config = dict(
    num_hidden_layers=8,
    hidden_size=256,
    num_attention_heads=2,
    num_key_value_heads=2,
    head_dim=128,
    intermediate_size=1024,
    vocab_size=1024,
    hidden_act='relu',
    norm='layernorm',
    norm_place='pre',
    norm_eps=1e-06,
    positions='learned',
    qk_norm=False,
    attn_scale=0.0884,
    bias='all',
    tie_word_embeddings=True,
    parallel_block=False,
    init='uniform',
    init_std_qkv=0.0349,
    init_std_o=0.0,
    init_std_up=0.0349,
    init_std_down=0.0,
    optimizer='muon_variant',
    learning_rate=0.00368,
    beta1=0.95,
    weight_decay=0.11,
    lr_head=0.00989,
    warmup_steps=200,
    schedule='wsd',
    decay_fraction=0.73,
    decay_shape='linear',
    final_lr_fraction=0.0,
    batch_tokens=65536,
    max_seq_len=512,
    doc_mask=False,
    z_loss=0.0001,
    train_tokens=413100000,
    max_steps=6304,
    dataset='wikipedia_en',
)
MLP neurons of a small language model. Each row is named by its layer, matrix (up: input weights) and neuron, and shows model dimensions 128-223. Each number is 128 + 32 x the weight over its row's rms, rounded and kept within 0 to 255. Numbers have three digits each.
Before each neuron's rows, "fires on" lists the tokens most often at its 100 highest values on Wikipedia text that the model never trained on.

fires on: "ay", "y", "ly", "if", "n"
L3.up232:114080147145131151108130130123155157119157131196153098160108176122131095125058179149160120144094090082125097151060133126139148153145160145186099144154130121120180138166137171119128140145105097154177145105151188114131066163113146160097118136107123176114072105107188119089163159134063141123

fires on: "ent", "s", "res", "t", "ep", "ic"
L3.up451:121184087071169164063123147132172065157139114109112182123138098113177143109136098118180137104137153133100107102135141084161192166144094066161116073058155142146093142148142061126088167131119093101110128098187099108121110098084107078093126085128134120175102101095155044125114161141143142114

fires on: "4", "2", "1", "6", "3"
L3.up237:139178131134184135196141115075080106119118085101098134116126097113089110147112107088161124125094090129127102136127101150151141122111138152046188173126137142142145087104146077125156115175153150144113142164115176128106146105146108121125178123165146046142097100155065139102094051107144074121

fires on: "u", "8", "ou"
L3.up245:104124115162139183165151143131163118117173160087112111166153176114097133152094159091111181108140087109105113093080189173129162135089113128144194166109137107149121126120115125134151137116117112167072178088103123038139115123143172126152120097174156088094128134086111100110143128160151138146

fires on: "g", "i", "ion", "en", "or", "k"
L3.up823:134169089146125166135143176101089122145143151129163119073175177179149124121124188111147088076130112108169118075125157081210137181114096120120149110107174137142142142153140142076141187082139182137155158131144142078167080146139136132152117120086097139053142131131100142130154103080122194109

fires on: " ", "1", "5", "6"
L3.up287:175100141130187083163108140089134119062154093168160119077136122121110166081150180140153160176102095139104108137107122162156126135129171121123161125111095087134083108102162040116200103147184066133136131164095099150157165192141136095108135137156142127144173121144150173116092117124129152124

fires on: "al", "at", "e", "th", "en", "ir"
L3.up864:128154043089125127104136151163116140114118118138150132122119155136098186130141133178133180151112163165137242057126131224122046129085108124087125128123103145151150098155100078155120107127105117134152148171159094073126139144104181153152051119102086075132116128114089082115200170044116129141

fires on: " ", " S", " F", " A", " R", " U"
L3.up369:168083130135144126146143171087157166133118108129143119181057104155142084131125132166166082090156110083129117116140132111124165059143110097100107084142087100116130183142135150149115097075138088106159130103128102137148188148146126097118113145151134194144100133092124095140143128105164118165

fires on: " his", "ar", "g", "her", "ud"
L3.up26:106139135135080107129102138178081120045146135176161094144100103110050088111159172090179108091114104141101100125160141138061108056152171136129111137131106146165120079099211107126155102128092120113125080140092131169181086143157169153144094157142149102100154122170112108148144139130128135085

fires on: "s", "ly", "en", " s"
L3.up308:140082108122158106129165149119105153072117155124105100143100078195127111102178106093142132095119100152148186127084114124190083135140127107132039147070121146151151089129151164129113127102080164123089112150099109148138110126184121131109140141134078121142061156131191125135126090130160070133

fires on: "on", "all", "up", "er", "l", "as"
L3.up197:108128146115100106187103130179156154065109139158095129085070169116089134135112070088106184117148124144177143146128127112163143155115189127138134187085136224106083183106080112156111181176124091109145110052121145138145100079164143150113089135143137146084109132158135122143122133148155061071

fires on: "ent", "m", "d", "ion", "et", "ort"
L3.up989:061132132101145151089158092181123142090143104118140149086064101194142155109127181100117129120150078119105145146135155141094130102126208109148161179096105116111147116123108134137161088156134133164115113117087076170121137115126136187109084104079112156097139157139202076156078112149132101196

fires on: "it", "g", "or", "ric", "w", "k"
L3.up747:051168117140126187129140116106107093189137174160129087117125144100140183090135136110156106131130170096144161146057120165173119118180145099110125091136157133176157142193117132106126163114073179093157155103140140118158137171148130092115074154141086129078168122073148130089163105160106142128

fires on: "ub", "ear", "ab", "p", " L", "and"
L3.up889:137195077078100155150136153155164113136171102131083082148213136133150131149129116121139199125149141107134120175099140143193104053076062104161096050116113142077176129101149133158118069181051112089167098145129188077118137106096165092126189156155108149144137085050176162101145165153124149178

fires on: "."
L3.up750:112199166142101154158156101134137133121123124150103098069086174095165073144148139039113104139068153160101106096115143182106140133117087083089122084107115127153187103062172148122121161120116158168117110158127196092139107128127106076147077111162171201122153160094073175132081115071115118114

fires on: " J", " his", "j", "in", "ric", "iv"
L3.up490:126094128138049170148102140060115144127151091124145126161124087136127097167182057071132090097094074125204137151135173115173110149139144136127170130109126134087098123097100070134113157108150105115129138090123144169121226113144070110157118164143125106122144123061207098138166075090166187146

fires on: "qu", " a", " m", " com", " w"
L3.up576:116145140105135108147141075162156174137116096104079134165098173066118173117169138111134128137137143137158162131158131065181125185190140158094063134111174123137104159139146170128070152135138130102106141104154103137134166105129132127186126073105095089132108120152116110167104132151160107087

fires on: "p", "en", "ut", "y", "ed"
L3.up101:066088135131104184146090136133107137092118111145149167124174112076153165137096176079127142127113199091110111147117141138147162060152142129137054153152083194140232115119166097128145130104127173153123145110133177130098132113115137103141146164098202118139095084117129088118100123076139167112

fires on: "p", "e", "m", "c", "og", "st"
L3.up66:129170118201143091104111156137178138097119141058130117132161156122170133147063055076134132104134130104094125141124134121153143168136108128112110167076150101091148105148081046148079218132150128110085109091083124096146130111113142165108102086223144101130125131166121106164117147097153153120

fires on: "ub", "u", "ip", "ab"
L3.up523:098118066087099146178154068112100114074132075056150092088134123137135099095145095129079124109140162161065158153103159097195196169075092158124184130108070116114126088158089080129133088141096131151153148149153093120121156103105152106122131144233114134101134093147176109140134116101159150157

fires on: "e", "os", "ame"
L3.up958:148095128138162178152080096141141123071177110111100136079115085118133138182137115148134135116112148123110150100098079133147176183121132129088130134153079155075180127115125130195157072124136202150075074125150122108151153086094146130056101094127123113104144154123136171116151105071121152084

fires on: "en", "ed", "ch", "el", "o"
L3.up516:078106135180135098181126146154087159107130109119161146084148120149073159102084106123107130115148128068091127112202156159137157144086148116108098128129195163169179146136153098127091104098168097144146067094125129083160134182108115141138175127087139158133043092164148089119117138146171090166

fires on: "e", "iv", "ad", "im", "u"
L3.up485:107172133109103119134147113105116129096096115169128140086126135128128128123158189141097108123114055098149167109111127131100124133164138142092142155081093073127170111147124139109197147111156097093129135181117129108116145107124122166160140079149180094135188082122026129112220165108101171089

fires on: "o", "ord", "ro", "l", "r", "us"
L3.up27:144145155130162127102141130116101107142154167119149142102139102130086182160122119124128139113120146126069102146072129145097168223169160142133118140155150099152152163175139094120076094133106154124134138118127133133086165129157113096154124140073088170104126135142111101150112125151145135137

fires on: "r", "u"
L3.up260:137140152125120076177107136152108124111133074141114150115118098126142145156132154087092160109100139135120026135098171106121138117178118118089043151098098116081145112114106156145113147104195096104168194107144094166150163147120123111148116105116083136138117062143123126111114164162163141139

fires on: "h", "e", "el", "om", "em", "ol"
L3.up972:199140135097179195125118115118118122106130108101070110136118119132119152155133129139121133114153126161134161128168105148214124099114110129125163129106149142119106068070168061127132137135128081148169083111158149130194142069143112139131120120155109157106067129143065143122135169127117138082

fires on: "et", " ", "od", " in"
L3.up656:155148131162157115149122109133063115186126128139082121124165142111082106132127103078159136098097131113183137167067098098103150073162135116143189162089135110082137158111142113104161067106179153115191159080152151092115195121163120090193134141087169159113150093146053191122102122165140064154

fires on: "ad", "ur", "i", "v", "er", "e"
L3.up432:103125176145090093165146151143120115117138147165175079161153100122118140164129138120140129140111151108127159183117125151097138186100169101140160107117118101119170081098112144150166107138117122056077146206134185146143075071126191133132165034124147131113132130144090082112132132095112137121

fires on: "el", "e", "k", "en", "em"
L3.up290:105157089112123100123176124157135117118158076112113128149154096136079117142108152118134125113108114117135213147155117193176150105146147098098159153109130105128134094124100147135099154089131115152186100129117124074165135096122076165101162159106084103117119068133148084188192186126105102117

fires on: " ", " re", "/", "\\", " S"
L3.up246:151154137114168168104146145146137087164060159115104158093107161102133122123078111111188130164128098137205162098107160129122166123137116087161126106145131119127034146109123121117094157178159102088121172143151135111115106066122096161156128134123149079163132073136127121054113189146161102188

fires on: " C", " F", " S", " W", " B", " G"
L3.up153:126125117092139152136159171144157123124119061144120159186165146110142092098139145124134055148106185091083064093102180141113098150080097165104147131106067141207163162112142177177114142123101145196129151126140080153176161141173071163152112103145156159146138129067143145100164113111149073175

fires on: "l", "p", "er", "oc", "uc"
L3.up463:083142181110095106113088081081073123119164146186209138186142151088062128159140153173129150143166191135112087151092115184062115138101121138110140105086086100126128114131109150123104119099131149109099185119138111128127139192162189159124133122176158155107084113175151096114073149149187071081

fires on: " c", " o", " m", " e", " n", " w"
L3.up762:138117141130159099079175039131129102140130130099119139132181116166101220162082177110107158165149178136156107125165155147128138071139178133094126080110158109071100151185117139056120101124149105102135134045130128111167117145168168155102112191157140073148167163159104105076128082166162124121

fires on: " on", " a", " n", " s", " p", " th"
L3.up261:131084188115101085175130148114087156133149142105135136101172085209123192140151146149171113169161139120106145175138110125118149126142109120129142103108126089100112122164153070088137096174082096124096179177149140121094133122154138137131089121126142105092108127134095171145134089155094079101

fires on: "ed", "e", "f", "ing", "d", "c"
L3.up648:134083145127125079106161108094153106135106122135155095110058169104116121102106091093149096086098159139067169147094127130102098131139130128112098165126143132136146053151076124085116132153147134151131079095141122127094098112127168219140107107148152115151146107130092128026112092194140181100

fires on: "r", "p", "it", "un", "ill"
L3.up375:123083124110161159053098155166128100108137165132105098070150151105171139053091141144134147118177134082135076134080106163148105091145126202129153078088155158177099125121083092098114140081150099105113158111134141121131187147156090104103116112145099120148188122119157099153073134142133165139

fires on: "ent", "m", "ion", "p", "ation"
L3.up515:067114130143094138127088132115179123106109131080195175072118128192098175127137113070122148149138149116110130096170154122150127098093142153087143123063136145153116079139141081089136179096145138148078065131157097105116115130165131128128092122168136147101084123176163133128078154131143149145

fires on: " ", " a", " o", " e", " f", " n"
L3.up319:109098086097176080148121127146156113085164161094087125103124089126090197110107133081098142129132065106139109152143135133099151143132143117139126125156144163094138207133133113107067093179140097159181115058105124136127103140151089103160144165175136103101166160135115093145140184149167180103

fires on: "ul", "le", "at", "l", "u", "an"
L3.up701:116128098146123196123161117156171121052112136106136080124116167121105101186110157152143173154159119092135115145165161157119174207122133144148165134136138148122174126167125132148098149162077129099141126149163139090094141118159150138128083128120122139089138135106114170133168080081121151192

fires on: "er", "ear", "ation", "am", "ce"
L3.up957:094215148149156079170118093096162127115124119139169169126093043156111132127104096144153100147087103137107143127180098130110101181129098120207121077114119106150127108103142113129111100098093128146107183113149131182164139118146195076131158099077153135076152109158109051135198112122110100098

fires on: "ound", "ow", "e", "iv", "er", "ry"
L3.up883:109123178142111109149132162115143156107078074142136079159054105142122126177127092173108170134095123111175069105133136167084073128108097077137129143190128115117166120154156173147091106141139104093083114147116114153178067083176124143123153122128148133130107042164163097130108109079156118115

fires on: "ia", "ri", "i", "e", "a"
L3.up357:165112144188091150141138184144146097159159121131163078105150106120109142160164136079104138158106121149179139143161121179160074192091068127084115167057094169089177121089127096165169176096139162147131136061125149122078126140193203103112063116130209126057155149142107088101142128092110130085

fires on: "p", "re", "s", "t", "j", "ed"
L3.up1018:121165134132122145083197104164120123181161101130173160142130109162117140115191109121125108127143095127159117115124106150148152141123145190153149137066168145113047151127177076137134170121151108138122097063127118094078146110133101148088160147178129149138103193102191105106082174075113128129

fires on: "\n", "ies", "ate", "ame", "ce"
L3.up53:121143142185110124168089066123166166113092114143126070158134083121179118067090152095201109159129164145166152064097146063122113174132176070072134090115113101100113161127093154132148146148146153081145185075118140130080175108171149095138134178122161144136134113167137127098144116188106181181

fires on: "r", "re", "it", "w", "o", "e"
L3.up52:072130153216174162159094150129141128064115159138095101123119166150200149139097103153154155114174150094116109151092119163142163168205105130100123124104136141109193143199080127079119157123185096144091188129135147100150120104155134075152113081128183085095190136106156108089168079130148108156

fires on: "ar", "ap", "ut", "r", "b", "it"
L3.up263:108104149165178213027051087146113141122049116137123092085146144151108146103115168083067120132140115114082120178110140070149135167160153156114144170056160103105090136068085171128177131149166139083149181117145140144119117153133120049154178168151089110132127079121129194154109134107134146140

fires on: "2", "y", "un", "1", "s", "on"
L3.up780:161165109123139129119076142186094160155164130158075146168121072104179138123106131102103130130104082126097152192118145135170076091184082117158066158145059116158155118088141117139164084142160161140101067096153117109066079058177098111117133178146182105162067112117178107160110119049115077126

fires on: "p", "1", "2", "ord", "ig", "f"
L3.up833:130177086109134150129158189177157136056108061139134120119126111087159144136122117115082140172124138091167066123094105137149065120141148127142132142136130144112105126079147079098175090109165113115139155096178133177179099103137053149112136167162128113142082109113137098085185180054130165137

fires on: "all", "al", "od", "ly", "ack", " de"
L3.up880:105068145181143116149159075130186125180122202114135155134114171137089182136093139075130115102155082109089151094138137118105090109198113090103115127137044098175112136121130103123098101109100095147178076133167141167103146197087053122129139128125118170136117148158154136203161140142119127119

fires on: "0", "el", "k", "ost", "ard"
L3.up339:111173107139139155161112091125124084126178123103117123151072111175103173093135082159098122036138113123142068125160150087157157199113130191116157122133119047140118093117142136134128113123041082145137090096047096093140106133140129137197127150138120145186172081170156178127081183162174124147

fires on: "re", "ur", "it", "o", "is", "if"
L3.up745:145149133176120059185137088135139086137160180121065087100182106113136139079092104160126140116149151130129095168127137112096119190166152103110150106147126150132084183193114135128138074086187210199082119120134117088138122141142122060160159158099147123169140189066114121106148114143151143116

fires on: "t", "d", "ar", "il", "r", "l"
L3.up1009:134124083197102152129109089191111109118147152135092160146165167128131100168183125122139132159108113133130097141115084158122182160133099196120134057092138185140098111122132139115131133145074116105139080137093131075172165146140152136133056166164152115115148166118114099162161112052077145157

fires on: "am", "ed", "ound", "e", " B"
L3.up219:141098093139149067145067182179173060120103116151102106114093114088143149122141171116129148132100121139168151165159097192172102142149115101073123157161143164107187152124102104179082071070155118099151119116158108124130113048139103143136181089133116070096129140085135088063174155103157181141

fires on: "d", "s", "ver", "v", "m", "l"
L3.up754:123175151141102054088162128173111135152116132115142157144100050203138177178153160101095082107116127159131102099149117115108123117132150107098184173142103084162133086099184126097102141097119151163147111092081139164188109133138162161131155114098103122120137162163127137114103140128226121113

fires on: "em", "end", "m", " it", "ol", "y"
L3.up681:153100150114132158111116126129125133161105137119120160103093142111143165133152050157119115119087115201143140143153156136152058118155185123173081098136116155113170152147150120168129101194121160117213065114146152148075130128136169144121086153176104155106214118188160131110101117093159130104

fires on: "u"
L3.up899:148060119135154147155224122128139194096129171102058126146073102175128102149110180109101170064143104105127075131154111131116134119161107085148176167093114126138194137149122125139110115153101116061111187120098160157155115118093160123150187130194111126114130128131138133072147134234142132075

fires on: "re", "ad", "ed", "at", "or", "m"
L3.up929:128123163094159117133159140084090091135113101140175167062099109107149112101130078156111173145119134116079078130144104184118063154135201114138103165035108166149124100218133126134130164121145106127154102176149127142098150100116175147117164043131134151127194161060169135147119077153168146062

fires on: "ing", "e", "ity", "and", "ad", "ed"
L3.up388:164134116109078131172083157078127136146099095141074129113185091166169109115168083216157080112095171137177156147117120128151090096170101128123131138150092115153138118155203117149097107167140152175063069161139084082086126108133128173103099114161110113096206190120161105049115110153140147115

fires on: "y", "s", "ow", "ies", "ly", "ight"
L3.up766:157092181156098143096099129117158106179126127113180111125139088152165122142130182094104166124080131147211161134112126142118068172163111127126088087115081129098096125103163146146139129165117084133185132110130193090134151096115079142137182143072166177121107136206147064115145136078139165141

fires on: "ed", "ing", "a", "m", "e", "en"
L3.up994:092095122097160157113163118118098133085149160121176075163115115139060160175105142127132139148126163151115090103208146135098131191119159130121102102137091165155105112210104025117104129126148151171183147133108157139092098098101149144131127108153133152143082171140137159164069152143096085146

fires on: ".", ":", "u", "2", "e", "s"
L3.up86:171111168118119169063120070119175111110155210147107191152121092121159151058138138106143166177080121183121169127126172121063150129134147133105199133121124147176134137111115131104104139115101144141156145133158121074111106066157133158139128163118137159107127094176134154122126093145111135171

fires on: ":", "ist", "ow", "d", "f", "e"
L3.up526:162102127147101156137130118139147124110156161127064112137133156128113080085100117179139072158069146171153109092142143127094095104135110140098156150137093147134113104137086120137107154148087164131173103162116167148123114081149096123094122111129133136167157104175169131003127120143130140138

fires on: "n", "ing", "ed", "en", "m", "s"
L3.up387:136141157082172124118180167141100103143186147120103178118117146135081129113145102208146170152160083113096131095186089108148128149148145133127185087067116110168172120089121161116136203096192132090125125100093084117127146127154174105111128113103138136066107131136177114173139124156096172137

fires on: "im", "is", "il", "el", "em", "ell"
L3.up950:118145073116145106123155067125182121153172139115137095178144119175181103147126144125105106144151130135153092119182093175115114145094133170088186147160166119184069111065095172093162110135140123107144078131086144105202102072147120178155106149115089140101056125125212152122118141086056136056

fires on: "it", "o", "y", "ran", "is", "r"
L3.up984:067133088190140112099106105141100104132154159096093133133099112102164132158046130163107152143103147175118100187162188186126124073176139110107101096131132113148133137210124104128135125101111145157140153107145143122106134150130105101112082177128151124096123138094145098133132145149149127131

fires on: "e", "re", "ce", "ge", "al", "v"
L3.up703:137106141109116156112189123171159122106084184126114120128074105152102186124116113096085127151129160142140070173132120164158138154127108088141160134079161100114114185119121078141134071163037139131077104148125085083085140063136167120115109154131106125136122213115115120112134156146109120163

fires on: "g", "l", "re", "n"
L3.up416:122155178151121163079138092085162097203038120169122164111140147166142140161188140143151116089126119136163109114180168135109135133132144161132149098151184071149135089086174093120104113084115154167135133117131166103124091125154112081112079124148135091135105102138167157109162160142143123138

fires on: "at", " A", "b", " J", " M"
L3.up458:144061094129161122085165142133172067164082124082081123163127131106212079103086178136109137186146188139128127166102167158179133126146079095143125112138141185079123084121098161141085176098158157160082124117159113066142069151148112186120092119129119143124109050116106121128140070176115176141

fires on: " (", ".", "=", " ", ","
L3.up348:131184094152126136117098131128142173088155153171134152166092165179098075175101155117084116118015170116130110119173156168145189125097038153145158169109042155130129147098184101175116191169150094180176114146150129154152174134143174075127088115137164132164156132050084151056064160088153070073

fires on: "ell", "all", "est", "oc", "l"
L3.up240:117159127123095132155106129070178094111143129164140155149080145116136175145136120101121171167139119116109146142153176194152080184134124122096098158132094216077138110121060111129086133160122075102123092153092092159138092127125116107100134185186111166133123143186130134092168139083189133137

fires on: " c", " t", " o", "m", " b"
L3.up491:109101145149087077078114092151080137179161086145138150201168076165052144083117098113095157142109145128136130088157165151044154144174081100127105071102170127118095144108142104108124136154097128106140135099113126138114114086136167176172126152115167153108097178117147062137110105095154112156

fires on: "al", "ol", "as", "o", "b", "en"
L3.up949:106137127144135157100171084150107122106169122112120135134080140150132152139171097133106146103161116137080125177155129150169087163129129155136153120150168178101173118105137111125151132111181175113151095100122119122122113213129168089177127117220141082081167151079162123129132157100158120104

fires on: " ", " (", "et", "/"
L3.up758:117124106156135159160174132143121097138092128180133141130095147129138165130105121123151123124096156111127092112144143104115169105166063158145122124132108183095081156099209195154142147160107142162128158173158150135134181128131165139132130127126102141156155128101108115087107145064141092145

fires on: "s", "t", "v", "en", "ass", "ur"
L3.up768:119124108159153089100195139139096138115175114127141129180160100154171179142104109152128157110127147172167127100091065059175124150185127189142094121120076094129139163120107091142123073097099105085123154082092113181133108120192121163164157081140159108146100116162138099064172166094099086185

fires on: " |", "\n", " "
L3.up356:174124185140147127118101111110138119105134123069077104161081147128098062092148105109143137159085134137098123103113156163044129093173101169123102139102150106128176196087162158140092139093150164089122190081102100126137135148129116097156150148137130159162131100100091159071128042116097126133

fires on: "a", "en", "ed", "age", " of", "b"
L3.up789:101114114099134141165148027102083192054181137157132107181122112182070185091101172125144171093100116107113109128164142156151177174129118149124127126129172178147183156208123098103085093125148100084064145111148154106066142134124158071147134134155129115083116136125101103169110125102104185144

fires on: " s", " c", " p", " m", " pl"
L3.up223:137153174111163147130093191076093154105118096133151070135151141197152142137135153132113178191119096135057130101130164118129146102162175119095092136150131101130137139100106116142066111140079163121155165186142117164110204148129164113143144119155105086162135117144153165089091119113118108086

fires on: "ost", " \"", "e", "y", "ent"
L3.up548:127124099067091151092090134119135146114141057104137116159088099137145134125150162138121130112034144089104115112165135051120153137104124161130085170146091165119162152134166155138064130142140165099134077180142168179095135200187100134079175145132116132094140107105115097169141139145123138100

fires on: "l", "er", "qu", "r", "ff", "ent"
L3.up366:108130191089134119082107108139126157125148105150168099106186119111107149141115132154132139089097145139091108168087140149077145208175124137120128089100105107065147060156048123064117114180128118092101137126156098118170158131153145043131135103111134111093049050114160169118096149122179186142

fires on: "end", "ent", " W", "o", "2", "em"
L3.up431:143077117115152087158119141126110143130101136093111170178129075190102152134142093104109147115118137087120223140114141124104120140154114081069124077113162168102128098149128110140162125165176127141181107126186095154068147105146122074052109162144094128115163064089108112068105149091157148116

fires on: " n", " s", " b", " d", " l", " m"
L3.up506:153181135140127160140144128095144124163166181082112140188149131099130165118099167109162143162099080116157096116144150123191095110152207161135174142162187107157135089198123065122073144129131140187163075175112163148176198140086154089144153114166182145116136165137168113109100113205117054124

fires on: "en", "he", "ed", "al", "ent", "em"
L3.up43:179152133169176098155126183104116122060140104099089128110137130106115204160132165115150103148097130109099225156141145110128100074127136135099109124149139230169138103012106171116119110103144080143130088086196140152099141109159156125143090158110154107177164101137104102124087168113116150132

fires on: "r", "at", "g", "ing", "h", "l"
L3.up309:128146152088166140121087097128138117206047082121139096061137147139062151144103154124166124174153170092136096126174096107151170121134139112077082162106125110097170103057101113123095098110169137124106159125138154119071093104154203123106135093151160069063103135161169113137150136143130118156

fires on: "at", "ad", "an", "-", "ow", "ed"
L3.up577:074150147135140122124108095138143092135100112110122148109111171098169111177100137091142139144120192151143183137169159142167130140116087047143117133049139140160107083136058097151146146154176144109128100154139107090089169192151117109141094153154156109132130078123121142120137105075103174171

fires on: " pl", " de", "l", " le", " of"
L3.up84:102139087156124157086143108133126109086096149141139105136101161152056127133180133118179091136071113090163105108089148136195153162106108142115109128120123126118158094161115068184064104161116142102188156112097173094161158087135085130144126066194167108153133119140157112139136109078089135054

fires on: ".", "s"
L3.up696:163148140071158166103133110136160103116148095167092070168088129157184142201116077100117116134104160132106137136156154135111088109139102131092154153156075165108130097125146081164159191108198149137115127139137165098137090139129115132155140106146138122147112183087118192100159080120127090124

fires on: "ac", "os", "a", "ad", "ap"
L3.up808:132149139118112149120072083143134058118110099119130174117151103113152134111155168123136133081114129102106092078156066104056147188188104148130126140087139140122157136153107129183171108147159183203159151111179156119133122137129110069140106114081110160129178146106170133139144116106136107094

fires on: "ce", "4", "e", "{"
L3.up581:146134126124203195130141165103177139113083162120105130131098094165080143096128058117096141123098170121136128162156169114093137155168079105137184126113086111129128120117156120143179139104125101100119102104110117109089168127196076129161089127121107050144088102121096149137111141090166192163

fires on: "y", "ch", "m", "er", "ce"
L3.up396:130200153143166157127122103076145152143135148078121077133118126154117161121084128142175150118121114114185162099133119127111096181086119159130134087085139151181157134108056189129091168125081113159162146123081125163150152129151118118120142083147113051073126125188109161156120114091072141131

fires on: "a", "oc", "es", "ers", "st", "is"
L3.up10:092160144170144111175116139077112132116151155139169113080140094160167132132147146121119119131163071067133153134132183179181095164144143153079148137138138151167118135111114054105135161155199132113123103122142155074111155118160133128079097141100153107128145153142110115081145147050088156145

fires on: "ed", "iv", "il", "es"
L3.up565:110130112119094117199133191169111149117170171151108128136142101101156108137130184150152125080130123163088181164157110140148146105124132098112138122066085166175085165118151117092187090104197146116103108147180132083122154142134175115129174151104142137124148114095108076087108167126088110099

fires on: "ly", "al", "ct", "ame", "ies", "y"
L3.up332:089115138115099146116155104144133115155079170141149101176090103155101156140139173135137112104148128157136154063051130174109104105195136092158188164092103127053136114107126141141096083109089139151146142113162153093113130126104132143129096103066160165096033143158172127117109118112148131088

fires on: " ", "h", "t", "n"
L3.up400:102116131152080119131079089133122156123104154080144132116139164154106098121128091166102070145087161124142179104152101163109125067101152144175127149155144147120161140120143151044166150150142123144184139024161076123117169157108122096125112081129094126116090067083076122165127103112127120182

fires on: "s", "ers", " c", "S", " s"
L3.up275:127168175174136144155182133135076135121188123140109077111073148129124154102104093104170180151125073092088190091128149062114117119103157096114175102085087106176156123155126132108098091149119101126179051150155135124188121140130135148061143125110142068131115151137126078153136089144149100194

fires on: "ed", "es", "ly", "ing"
L3.up495:132102115162131139203077154124120097148155157152161199070096111128091145072139111136187138098110097122152155145161138138112091121118127100139137125096093117087133088148129164092156060084185177146151111095191068119174134105145142110143109088152126128093093127109210093119149195123057201126

fires on: "or", "as", "f", "ar", "m"
L3.up241:111081176150157151117112118137111149122122119133162209179140148102109169143150104176166153113103164115154061086124126131128192125174086159136075107161100130103062092228110137098141117156132130208129121156137120136147115136063111109132083167131146094144192105175105167155145165133148110127

fires on: "n", "en", "s", " l", " n"
L3.up872:129130149160100121150124170071137096115150122090120175104116088177107135169126113099084124140133108146058133129097110111169138076124204162147107179142105151133124106187190133073153097196111091122141141125160160108158119129135133096135126122097118163119156142087205092182056085164142083105